Weights of a small GPT-style language model, trained from scratch on English Wikipedia.
Training: a variant of Adam for these matrices, 5118 steps.
MLP neurons of a small language model. Each row is named by its layer, matrix (down: output weights) and neuron, and shows model dimensions 128-255. Each number is 128 + 32 x the weight over its row's rms, rounded and kept within 0 to 255. Numbers have three digits each.
A block is one neuron, or neurons of one layer that tend to fire together. After each block is what it responds to, as a language model described it from the Wikipedia text at the highest values.

L5.down18:108116133125194141064135115139119109160136107176160139174145124141138112144133105138100087115118150035097214123114149110127178116167064116107151169166064096063118061102106145053190111131193105104176135185095211140153141089077101121048167111099134148140147123170128105094096156152051083149154158067097168149145112135153171195133204139127112172135172163117166130135124131127075068166170
L5.down669:163100074155101111080108092104165099101151136171137108135145150150151089100132141132153118152104113170086106142163141168117167120105211139129097149171083142137116098114124126151141162187132129090072130127123156116135105155108097078060127110106081127136110178154164103132203109129074087123112130077128166103112095084069194124094164117077164162069191196164176122159120106142110124110139
L5.down741:107156090142117182145179119132107126120125230085187141158154117144167140091054119140152114114077097111148144087113110125136123133161165140135122111119067122137154082134132176191156102150152170142089142174146121136170161148160124111147147149162139108186179168112130135154116071167096144137118117113128103080176129070205073124121139182098081134046122229146124102092090100172098195087087
L5.down1166:151132113113134116107089137101110085137113136144100170128158111140152114130175138125132067160180101149113071115120128167130131120120059128159139162186157108124083109128122070076153116126096083154147160126135153108118110106092126137146183169135183119078140088143176064168148081086125060101120161113119094184096098119109137120127209142124165182144161115170108167153184171122127069190142
Line breaks and dashes that end infobox-style key–value lists or tables, right before a new heading or section ("= Haida", "Population", "== Places ==").

L5.down366:136146142179150016126143144157075152134163057163138134161131158087167050169091168162120130152156136122121126133155084130090160085172187116132096113108077161180085177140115108129101004137158127153092094110117133154088137129069078157124156117133149148162099248128168153115143149088133102101127154130123154100148125179110204132168163099113147170110159139151153134143170111182145138147132
L5.down612:097081122105148114110086116164124130168159124128079133187133151089188165118104116155193105127099135139135162128103080146119134108105074117183126090110135159192081181169088113179107118080090102114150132173060089135123140127092109097086105111119046146083090149102111161079083086109133108134132138179104125075197179087157125134159142138170125144113147171158123132139100146165158159110196
L5.down1046:145110116130055109134173140155126171132130107137123118125194132051200154148094128170172094099091091165163149134137154116197151124160163124171145143097168197168106128117168094168070149082138118148079151101082154140154102092129112125077098092163109116088170188054196120140088132086151087120173099138114117094112123110156135074086125058115166122169150139145129169145152025168081138143191
L5.down1490:164130152132065165106157141187108116123123151125136133191106117113180152136081120081180146103124092172086136122130146133064138077146138129086144148078070122174134092163078132154160108143110085109143120162136118150095155123121067147092118094088132143148078184115145123114146150139059130125176101123148109116130164155146111186132203122139141181112152145091080106166084158117141095128088
Digits and separators inside pipe- or semicolon-delimited statistics tables, such as league standings, chart positions and percentages, especially mid-row cells.

L4.down153:143102142161172121096106136157104126112183176166109115122135133108132105151166122028162085117141116058144152134093118127137136180112073149098114124097136121086155110144137109163157092102187109155174105094183110165085054101125153135128135109135146123098150062188076159129150120201121165111086115104133110140181152105110117209112052162203141121044188142091135140090148096130125128153144
The indefinite article a opening a description after is/was or a comma (is a Brazilian economist), plus first tokens of list or table fields (Area code, Average, No.).

L3.down18:107113073143154100163125157126112100213090109131120082140109134090087122109135098122150106130100144168144139132181104139071138079127068138122137032139144137138142135144134171183141190121119110137131100125093132133150121080139111127160150080118126082102112158195155125119130092108128162113126172136133131164102125143151117130149141120098128073004118116136123116163161206125182119144137
L3.down56:125186150119135129081127126136149154136123093154126164127130162125127156185125124054162112130163062054113148123094145130116118142106113155102181113184083146155024125136113126096132131134137166146150142169094125165120058172165162187126142132153169092173123097150199095155107121136111116135050120104140199159135146138205151166109090148201084128120181195169160129089161103144165115094134
L3.down158:154105108085168139098125133139085158133134106143138145188159140102143170116154091081173051119057093132122129163123184091148151119108156103130108097175140183115166147099057094130088107101107127185148133169115110162100157102117116133144106078100105093064118107101182142186157169126149119124114165178128118175084192124128135164087126125159100120085149148168101181092095112173116055115159
L3.down426:080099143142074164134193116159065141155149063124148099152173106130134144089167131101172124117106081101168131092091115125073141063129084131096106167141089108135160180087134132123140100121085136132139147160123069125123190104127111131119105097142166135125110077130143175141121115074113129096141201095148161087159085063130095154146122110133121142147143131128086162127155095149160148145100
L3.down479:144120147133132081113088114123149112160147141115098073148208157147111110086084154134143121065141125131108137127128167081138162183133185112114099164086116125117128124131131102131058135098077199109138058147092150094100084184069100087079150109125114167174140207075138175126124108121134131135146213147166184136144128141100142138145086132171172130111138072121131151104184142118132071131167
L3.down566:144030130159110152119127128079078116108128113148108173129133187100107125141164141137094134145129135077121156128108093093125089125089095117110135184172106158100124115094122151095131175167113160127180126152101117154118129164114173161115114107095067137151059154171178143180144139127110121136140094106129164132102144122183124092116138170195124085129145166152104181115142133110129096094136
L3.down610:117118151140101157135165131156113104129194101091172177150181141078074070066172151083190129106103108105151120145110162169165093116139121135096154155099092152125127107189154107197167124106120128073121166170054129126166100105138121136119127141146070130126085180152127127138092124121109092126141188106132068120164131104101110157088167147101144123142144153150126168091151076213119176135180
L3.down680:147094181135117120145111074190130099111149074144118106157103097111121129126138118064105150114210084054164176122050164111086165092122118135153117149153114123054100183082143097129128138136104159149105131126124102196146167123125134166093062157124081192135120059126166115159153146088165088113133233133110115141147109084103107119101127127152134167124146174105135135147186117180131128118123
L3.down719:141104150102153099108058109147100110146185078172133144196159180092176104098148096054166093118143165074159132107111159120108128115104088146092146098134074143151109165106122131117117134003075098173124139153133104191127126113118142142108057144086151129106168124103160100220123120091113116112187171109139115136117134079106104145096157096141119166081135156127139127126148117154180103169154
L3.down754:144110082081183141109088137120092148138170100127108064198136114151125116070146184105174103080105094086165151195118193125132160095113119147091164132104132156160091141126162115116125128090115155159115142113154098179140107118124112112116093132123059152164168102068125087122109088077153149118124181091105144162138164155129136104125115127135058136208096134148130139133128098139198126202088
L3.down862:073062148141161057124087134134156064154189119130128124148118140145135112153132092070106060127155128121132171092115140125093142100148073146139143136146113089043099102083111122112129160136101138149072151221135063164123131101134111169107121088133098154094079199119167177163108122078095132119135161060145208160106150051141183112057135149188152107147129089144170142152123093170142085103121
L3.down882:152158108125089089085100109129087094149095132113112092133166203162107145192054087077117054087069159121124136094107181158191163117122155091132133173075057218191172151153145145162137151138130113112094144132183177143083103147152113074131139148138167117192151117104155092143128155116115127156111161091177120110094140116073156133103117129108135112122174123161214145132164068171150177174128
L3.down991:126134132157065129120063138096167175128175111089192133095163149156135131178074110101139080163118107155041163121121130155123139178196120175079089142148165118154167126135133102181154083077136156123177099173093105107130113162109137141121110109189094115124080190146146156110107136124117081199066103113162177119148127144179149168104121081131139086129170133135125147161137074135151130087114
L3.down1060:130108103116089138150145074092116123147119206151119099134100101126102139126177124119198145140153126104152118099158114048132146110105150106133176073123121123158143123123199176117128137167103082089117100158105086137125102152072151168123156104102161179180166120148143116102133164130159120149058104173110171083143149173197131097075145122157137111099107158112076159121174078086161110169156
L3.down1369:135162132130166151148115144120087123136117141128176127095177138073046098121125122110158086114154114141094135153096142097124159129096119083094109093070064095115156105110148129170162101067076129137082172154137108077160123121144080126107095166110136162123108148165129125113127111105079128085177178106126154113142131199073140145105140122145169106125107116152157139172130089157161153151144
L3.down1478:140133131156145154107111159195183084115160128141151165151104125099122067211082171115103154061128087123111137094137120095102139119208116110149088127119092146137084117118105132133101132084088068146178150176125075118166115142124144145112102110141156208133152166136157164110103064098089128085119167053155068154153144135108109140083102176149165073101123168158145089144101107144079121147119
The first token of a new line that opens a list item, table row, or section heading, such as a bullet dash, a pipe, or ===, mostly in infoboxes and lists.

L4.down1257:108166138118087092118145101123183135160129091143145120157136187127163095083143131149182099143092150098086177144174165145145151146205151178118102169170143179146096171174099141112123121102131157092143137105190112118132165070127175149086126125130119110110177142110137133072049087093149105061128153149132081104109176104078132156053052133173129153150131130127117123139136095095084207141140
The first token of a cell in pipe- or semicolon-delimited Wikipedia data tables, right after a date or number cell, usually a digit, empty cell, dash or parenthesis.

L3.down122:139094176156111175151135095067144164117117172164135149172176088112118093110144114090123168109082115122146123109090131070145122129128077115113153211054121119110177126081150100101104105140159105173152174104143057114146144141133105141144109184166121120164133154109174120161078108112139143113169132141149106123081072110073100139078129162187077118124139124108095162194148142120137108082131
L3.down286:164194164118073130131138168095123103177117124067090165141118152159134039174104140140140077128150169068109129127118151139111117153170155186184089105140187082135127110064054109135145117119165096071103127149152135098099194099065130104127139105114140140252109127144112079108053133086140121113146089134135145063093149091099195107082141152147157127132171176113112117109139118114080105198137
L3.down316:123098093160124121127111155141134109123139106189187119079149098168110120100131125111109123111133140103130155120167162129067141176090086083153117136154109113074182136173161154130142149127104091151146104126079097167102076146116114150166104146127162138049177153134170153138084131139140105146183109159119173135068108144115085122097097103152140135120106113132064202104154112127169120089151
L3.down318:128125156135115150170100112088105157145106126157119132172129176114111073095194111162127124133163105149160143133080133115091172119108106110129145131095109152121112087062127095137141155125058113120064141125151128128084154156059150133192121138106074184150158084156210193124111097179177059104167072123099133095097178088095083130128116123138116145093111091094051138152179119073135117087131
L3.down443:128168098119183132139126140081132072141150143165144178059123124143124117139149189145133191130106110129102157074082154166139181128128121144121167128082154129125103145117160146157119092149157100117095103107111174145052150130111130151104146154127122126150140161122096117122122208152076124109185169153155181178146129114079169101077190180123143064108129165169116111124182166136082081144105
L3.down664:143176126107096123127147104132131103121143144168106177164129088061134089115118122115146170100114133102165131143092086124134117132107132099145186110131140152146142133096125128170126162146163163168150136083088143100152157142221125102122134117160156125174128156129167079159062124125155169133111085107071049110171064146045138148166131142108053129062095119067089142128099153141065136115109
L3.down782:104121172135133142092160094106174168101134122180108142177182163145108126145123079089111171123112151113137170110080120107144161056126059159101130190092114141127152155145085133130133152085131171168164140122117139160161098119151111143130104144166124100066104238084176146186094100057093140176166139089132107159103133148058088173124079139104050100094086157104116130053117132118188145071126
L3.down832:116102088106106120090120108134132030122177106112126202136130164076172118112133009117107097108081102088171125117090134118122115066108136177081103106051136136117121160130149127165098123172142184136178120091129117171163137112191136098121093080142131128093105116145120109100147115106117175163156153100177135096108161125108125126112077127089109111088155200135141121131153136161145117036062
L3.down950:108136115156103085139131115098154165128142176178075095156136123105145127106142154110138100112058160149123164100183143107164138092077057130147119164097135011134137105111108153123138150130152154093189123124124151119126082104102128101110097121139135112140154171070072141178069100092159081102150095087149157094078167125119089117114133107172099127110148095110113151143154135166134137120168
L3.down1144:039101150158087115144097127130123181134151125168107158090136173126134147150124109110141093133128113126149172158127145109140145069095109186121121170107144056144128140121145111051104111137162163095140120127083079124146143116096151165129101138135148124125096194096095123185099192132096114107137092165162147096118209130088085083122135104102087119167100091103111090157149109114082096175099
L3.down1172:178148184124147139089168111102100101138122180144115143121092087101128053095168159094123137116159088074148102151183080089147132129134161149169124197133103153113181156149152101159133082143048151126106106122089154082136163146116075132169149087081136141129124152140076141100063119118146095102055093102149164106151138106062137126128105144132094103064175122094172186142129133090127135162123
L3.down1208:150059104133116106106108131103141105121069124115078105177103177144131141122169146122110135086101121181185144111128132045149120140098115138169152120174132109149122161118121150200137159074111120166138100123116074122102099158125109117126116108165084151139155139157114130105138132141187101103110060091146188108114183126062160192116088185137068116097107142108104164140158090151152134125080
L3.down1409:125162180097092149137132079081119175145131161163130124110114176140128216144191131125096179133109154166162085138099122065176165075113072098147132158110132129161056141110098167111149084097151141157156057121103129130154109136117119134104120125132041087116144195100132104170104115090157131114155117086138146115161129130082148166091128095080106142148117145110048139121119112123159140143087
L3.down1441:135119138171094184143093159149140150148093176133151118163138146039129108130117150142142119154141092202174114132152145095127144140125150113132082158086099068125129100097147108136108142137147117154152131084166104132097090159132081076140137153170050142115225108123097112108095099128104095038163115123169069098105149104035128183082112135188096130112129101142164189111159154108083128092132
L3.down1469:078143138113155129121153148176123109149069173103107082157176165132112102148109197062087184102156130075108190091140124105141115122147136125106149095069111164116123188153116135122175078065181146105116193126152155121163164173145119103109129164168121050157169071097137146101085087124135153090161099132136150126136098149099139175117085160069106095141101095133155166071119100139137127156091
L3.down1521:087161135141102123169134121140112193142135129173126098141168085125093120174139160140162155114110150129134126115139116092192098108180100124139119134122112019084130128173151110088102127097154103136198172090127137147153172108082143104119109155199097163135122189098102125138048119097140112133149142149086169117140120124132121086098103116165079141142128112115097099179142119133192170143156
Short word-opening pieces (one or two letters) of words split into tokens, often opening table cells or list items: P·CT, Ch·ildren, f·eeding.